{"n_layer": 22, "d_model": 160, "n_head": 5, "n_kv_head": 5, "head_dim": 32, "d_mlp": 640, "vocab_size": 2048, "activation": "tanh_gelu", "norm": "layernorm", "norm_place": "pre", "norm_eps": 1e-05, "positions": "learned", "qk_norm": false, "attn_scale": 0.177, "bias": "all", "tie_embeddings": true, "parallel_block": false, "init": "orth", "init_std_qkv": 0.0395, "init_std_o": 0.0, "init_std_up": 0.0395, "init_std_down": 0.0, "optimizer": "muon_variant", "lr": 0.00776, "beta1": 0.93, "weight_decay": 0.0067, "lr_head": 0.00619, "grad_clip": 2.0, "warmup_steps": 200, "schedule": "wsd", "decay_fraction": 0.847, "decay_shape": "linear", "final_lr_fraction": 0.05, "batch_tokens": 8192, "seq_len": 256, "doc_mask": false, "train_tokens": 130000000, "steps": 15870, "dataset": "wikipedia_en"}
MLP neurons of a small language model. Each row is named by its layer, matrix (up: input weights; down: output weights) and neuron, and shows model dimensions 48-143. Each number is 500 + 25 x the weight over its row's rms, rounded and kept within 0 to 999. Numbers have three digits each.
After each neuron's rows, "fires on" lists the tokens most often at its 100 highest values on Wikipedia text that the model never trained on.

L14.up248:505502502485501534514495531502477532582491563509466515522497520497486493437523466472515494473518517527524492498480502508479504485534512503523513490523484491563439469530494509504518445497504512507489473486470509524471506517521453487482532521452469499488518463522498534506504524477499504493
L14.down248:530517508514458506467474500528514485503526519482507467492491502479455519504471473496476524443478469505542479545480474517522480487529495512516541517497478503477550517497522519457472469473551447491507481499498493517488503476478549512497508505468490534472484509517504494501500532499500543512
fires on: "and", "ti", "li", "or", "il", "mi"

L7.up233:483494521488496516498508496475518487504513486441510482471493487494524518481519540490466462530532556535559469473470500492547506500474532524533509486500503544509504519501519534540482503480484504545490501514497506532451497494494481470530498504517519465471526510461491503512513525491490468471
L7.down233:540523502509510510524473499538505485500436487497503502529508498489511525503471473508488505543495500467469527487499514545532528491566486514546510509472489522492463522521478496485438517467502534496518501505473468493481472497534444542466537511480481493526495507524461518516514514492507507480
fires on: "ni", "ki", "la", "pi", "chi", "ko"

L15.up465:525450460463494481463481485499535498514462450460488543532504505497501524506467476509489461493555515526453514482525484480505473448507527492551501481503505534465515496474489498481466486522505499514496503501505509504555511523491495529516491461511521505480519503497496450493501463508478521499
L15.down465:524529485496502474476484488471524524503467490480537541488489495486511520494491546508494509510557529504480477503508485476493493412500536514501534539496490524471492509456493495476496491522492490500489537502516541475542513500512483495505490488520515467491518483501486506494494529501483527514
fires on: " "

L16.up287:504512536486525470540502491508482494526487524534514549457492514513453500467495459448497518471525506512499495489511479519512516528503476487559514459533538493517490484491510497485483467514498525512507495468509516517490459490489472484494484552522513476525488509466464487474530532488488491478
L16.down287:493502489500473534508482515471492501469520555498524493483505513498504533499499517527469495433462487514509503471520492520504461503471509506502481492467514509507511505503502490477467487510501506466521455462500481521538456474507515519511460541498528528500461508472525542557471496469539517482
fires on: "al", "or", "d", "h", "ti"

L13.up199:524458497496489475529504484479554496491496471501492503470540506514455475556489471489511497502489480521508508522523492478520518499550480505469526496484514471571491532526494484550498478482496478505512444518490517519447513536467527474549495494506503524495558490481501486509490540522515462528
L13.down199:506499477497483500513476507522509492503477479534559520552479455505499527512497527477486514531522534470497502499498469496501510505476477522477491511482468495463474484474459508498489491513534513480523506475518510526474513477498487519469511535498527435534484485477535507488458504539501521497
fires on: "t", "y", "er", "le", "ll", "st"

L14.up477:512571490504505468505532502531491442495497520507499520489482496481488485495525471540492473502480497526520481513470501507494495518476520533511496515496496503485546525480463523484517485493532492475567509484463543461542546485577555489469514471489474484479506500501518451478491482502489482505
L14.down477:518501509466567494494487503514508539497508504553497493497508512503527524526493516492488506497512464535552522431514465506486487461461512479466502525489485508498457493421455486478521483474533502530508484475465495466499502504470498512491503508490501520519515444485503469495501516515496495517
fires on: "ate", "ed", "th", "elected", " out", "it"

L7.up200:484513522460553550491515528480518448494506506518492505488504483482487505514456507458496486494476479502525530492478525491491485537515540508477518488531485504505484441515500532487543504478516479473494509467542474495497491492495518501503500466499530497543516518503536510477476486506513485505
L7.down200:511480490457502485514485527522524467529456467500470465495498482534478505484478497492536527489483538502487492525465502518486460485471547496507500511511530503495523496475544474527515500513505487481475477541534444478489538515541519507510470480580492471523521511535533556514427483527492498540
fires on: "mo", "ist", "ll", "itch", "nd", "com"

L17.up9:580515497460506484469478455536528497508474499473483495504486492513540486477504469520515506506535544502494471441494504461483478462555466516545519501486498524464471546535473476477521500484488499505496499509528516518536533526496470490529491464482505515435520519515484512496482509494479525527
L17.down9:483499506501507509476511476490475483494528511511517522478519502504531524500481547541491531512531531501506525489471514492498509520523512450428518520549445486489484489462499507491561477541491482474493530491501531485509514499474528484514542508482480536489482521515498498523511481511492493508
fires on: " ", "s", " |"

L11.up323:483510483486459519475530508557534495517508520505492556496498550493494496510502484510516510490496507489515508546461511512419469510495480508508494507473508489472458497531491489497501450527541505468471506501485510520496496524527427486487522462524504466489492458515534532499517506544483509542
L11.down323:473496495504523489513509456474461498486526470548501486486506467512525520516539483573531473515459499468478470516519462545512509492497532451521478504472484505482508530491505492512481524486500485511452533493521501506502504480520525475518478471518474545496511541519569510540530527472486489510
fires on: "man", "on", " States", "s", "y", "ite"

L17.up272:499473518449500484467524523484533526528483465441528533506479510480530491490497477478522495477512539505474549459502512508501491442541486532528535498514529527485518539541474484508499475477484504499485531514560525510535505510496500516497517490523509481497536519510448454522519515529497497541
L17.down272:512517501529493495508504489433533480497487515498523502532500499491516525505486558505506499474503533508528475485465502482471503467493528512509486527533519506486513487446470508490491489523503506532480526499499513463528491479503493484530476506509488484533492503530496504510472535507483510496
fires on: " "

L5.up292:474467498495491516528522484503514466483459518503467465537492500493545474509467523477478518472520508525487464509523507476467503479505480525492540474508530518484481482527507478498515507532507452489506505522447531477518488514493503510519470536507473520477483506499516498523494496437542509515
L5.down292:480492454557480495531522463505503527502504513513531490463518457482485468511483477491473484490525474540525451445498528507517515539494499514483504489536565508479525507528525434457535524491482480492536501542528482492508467501503439482479495496497485504507484514513481527488520477479522536482
fires on: "ol", "lic", " World"

L11.up166:464473511516519484550502507549508498490488495504507522520465467486494486530439484453525460461528494495495539494540515514471496468566444475502530521509534542498495476484482521524497487529514507495538487502498527526488470480469521505475467520497499514530491489495533550485485506471510522501
L11.down166:468509457487546484495470489478530534465505521526478490470547484485496507494515570515476462471490486514506450508470495512487527471507548464499490440507522495530533510529504510503491494525478512516587498483482477509528490524494506503535504478489512497496540444487502517514572487477506542526
fires on: "il", "al", "ol", "c", "el", "l"

L15.up360:510487526498541504474474537506468509465501547490498509472452509473462499538528503514490485495487482503459486481544525478476513512449506471491478480547519485536495466527480494455526534508478489463472522512499515511520499530554486495468486539526504472482536516532517472431504503526479504519
L15.down360:496504492508523518526503508528448513439498457489497511513529525492520505487477512498517517509518488453476527474558474518476504500455498461473512552494503466513518490529503505457508470537525540497501488491515483515474532509509479486500450517473509430529505510473458511504499495471539500525
fires on: "s", "w", "tin", "t", "fer", "min"

L11.up620:524474537453484480480514538500503457506468509505487503473520511505464512477519533466482494494545505528490529495490525484519481483442532483484504501580482484454484499441471506506503504517502529516497518479539513515502484532523443521521550513472493493473492487494449485508493499524472472522
L11.down620:474547474451499481533492526511500533483501495537504481539480519476505506517473479504484474475508483492535522524484497507499539483532539534535495536500514478510506451455468520525468509491504495479480508474518520416507520498481512527475522483543461526496540520502491510507535544496544495506
fires on: "am", "im", "li", "ad", "mp"

L16.up26:494471484528499491521490477496501520538468476521444496506493528500481512494475510532460486514509477506481504482468492512530490486507491509515479487496522492519539467480492547508501506480550494500500490527515492520482508499501454489496496525538524464480525512519495502503472490447548454466
L16.down26:481491540513473460479540514540475486536483507481460503462483530448497454484509519514524509477526486491472489483521511507497544475517476494455546523519554529504488517513439493482476510500462530525470478498525534499506497540516512510475483472490482496511549504472482521520475508518509493492
fires on: "ta", "lo", "to", " lo", "st", "ph"

L7.up154:516505491502491487493450524474536545491510511544516508505510540533450447506512479523473480509463497554504482463528472494507485450468516493447486466518483506516504539497514509487489505501510476491475522528523519513471487482484555461498522478514520496484529506456508472523488530496522479499
L7.down154:492563459525478440490492504496550553485505488519470485540462526515500534515511531485472497485508491507433525528540486486537513504482524499505502510499488471510550500505507473567439493505519533513544496450476479484512469489522485523438493514512469487477526485492506497459480515518512511510
fires on: "le", "er", "com", "gan"

L8.up554:508496528449485525458531502495480476508512450551538499499468555490512473499480455484511482460487507481501489504507527472458481469479483495514516528524473454514524499531502498525494463516500544484492480531515472541506536481484497523490483544496544524470481535546487473469537482451501510514
L8.down554:503518493568478506490523521512508549471548457453528469469516490508487490532491468529536521468462498498481536472489471502549513558482507510473511552487501519513537488528499483514516477481465521496514555481495510483492512452535522518504515503521483493490514491505521485517479524509500468521
fires on: " of", "er", "ic", ",", " ("

L6.up472:515520505527499507502528503514495472524476510493484499479527488485454506487521521538510475480502483532507445459518536477504545481514495556519478497508442530477506525501497496499518522517528491491524503450439514534502505503528510495455488485537449505462480509557499444511516501507535507484
L6.down472:482504501474461456477521491538483510541486512491543457492488458470469474552460528466510494500509498512519444459466524554489514484481466524499451501502457537506465482519482494487500521469519471528532502479532523509471504490469515511470521499501483488496486505491494493521534491527516543524
fires on: "ed", "it", "um", "di"

L19.up8:504511508500488471481499500502520483534491445436490532519516493484528562469506480495469468493539535503509511477462489427502467474541485558527481502481509528488478502469501481498472518490512479491495528502523522520536507520468492500507499475509519486471482541521492480523491491478493511513
L19.down8:495516491526507482481477487479531501501502476476540527502516535513509506496485510528470503490560540492445490494522463485509485448512489514494504507481498507471540484428448494524513491542486501502515512521481500517519514481498501529490479500518517488507490507512491512508503493496459540474
fires on: " "

L4.up395:460479496516504555511479487486497495545492475498497481535474523494515497504531498540464479469477551509515514487488493479482495517509481571506502489537499494477505470497523505504494518516536466490457492483510509498490522505497472504453507454507545465472544490513506500520495511462490481477
L4.down395:501505514505501537464472493485469460518512516526524553506505497499530525513546523501485509475462511495514502512479529482488541527464458490460518500547472490484519486509474526485498485479520499502494494484520506458464532509480504521486494466469497494534473490438503495491480510509523478491
fires on: "st", "ti", "lo", "ac", "nd", "oc"

L17.up323:480509484520472482461566470508472476455493534503503536523493508489512519505451545509459465487498494473492503487492470488494480493503507513502516502518497486522504503481475524528473493500445507523536517523544491487470498497548477469521517496543495496492497474513487480507470496496526499550
L17.down323:485473516473476455504458517507533535503542516494498486499444519492518494523514471444527518531487461463523472487503492504493494489505498467443527476549549526499525547528510510455504533531462499472505483553448523529510410518484492507494441505502466503501546494467516504489503480495499533515
fires on: " ", "'", "on", "os", "ton", "les"

L2.up634:477508485514459507461540486547535519505529533500471493534479486478471476514511517518541497518509508511511495479478500506498447508520455466487501515541494487495463528520490494506464485482525488483473484517534496524516465504469504518487500478494527500471479474506510484457537469468536516463
L2.down634:511537511462538471533479504496472523508445513514486528524567481481527514509497515502511529479516477533490437462479542503514507465479465507519496500460480485463447519482495486489507533542507526464469480494512518499494488502472516515459521512469508517490492520511507463452522471528517481480
fires on: "ster", "ck", "ker", "tor", " John", "wood"

L4.up295:478479480537523499523502503511501495519508526497534488510464465457504485479511488465512470524515511479483457480477507478538521529518492470538502522537493498523507489499497482509518522483556512477480507531496507486489472488529504502491524526511530483501460459535465531524506527503539516500
L4.down295:491457538502506470481490448478535525502475542476483515533520522497523457508487523466501496509508508490509513478497523510485525530464485477500466504502486537504507508521533524491521482459490462526538483510493483510489525527523513488482492508444478486500441483524441503513520486479539517514
fires on: "hi", "iz", "z", "ã"

L6.up132:498517511467523480496517461537491498562526483483475469525511546491506513556524524503474490502497499470515516513475521493463484446502537529493507457497569532475513514508497497460540522520505440490505473537523497484528494499500516448498513489477494487465490522536506487542490516471487478521
L6.down132:493431507508457495494496488529512529503491486526510500460519484473505537482483522480485503463504483550503450501504498521473531514450495516497516494496525495479536525503477517490495474480544484500505513540509511469503495471512508466481489513507492517524508502499473545527521475529505515451
fires on: "leg", "ol", "ip", "op", "E"

L9.up475:477520511482554496470488493531524516544501483500496444524535501502526479476458492518459512518469489534521511489524516476519474525482503506507483474484520546484520528496535490511506492529529501471488497519468455502524460518497478517511445545500567462529508491496506494445544481490525458491
L9.down475:535507521521486482471520507482490532498502477512470520495476490544492517479517526487522521540453504460494463511514515529454532483503489486489497483502543489475461484456483519454512482503498535516504528523467507468510492432486489492491504446502526499493492494528552500511543523525485513477
fires on: " between", "s", " both", " such", "ed", "–"

L11.up239:490495500488493514493515515526514497507500512519505493453492528467497519479510490515502541531473507522485515537489477487484464468542485522513495512509528484473478497514529488562491540543494491487463467534481442514508484489534489471544511489545510488518506467527506547484512464484483488491
L11.down239:465483469458508521520528484527486498469504479495528526539483484482521554504498511511489519535501504523506464511483487474514523492483505533483598490483530499503517512519486474512479496493534497556499502483474489508568449483455495476458487486529484517470483537468504514512505527519475483497
fires on: "y", "ter", "on", " of", "ite"

L17.up285:489547481559502482546509513519486499492523526499496493501512494510477498499538497503481461487501497503524467516465530466455519547489534457486475489524505510506524455487456506454508517524534499459484466502469514514529500537503463506496486488498516475573485508484502511446492468541489530498
L17.down285:515468440505499471492478480504500499508465528514454491512520492550480475500488459507492520559520490472479536496530496486468523506520529482445539487511541487506483462421469484492533508502447520516511536506511520487542498466505481492533437533533561515507494483483528485499488547511483524526
fires on: "s", " wh", "t", "w"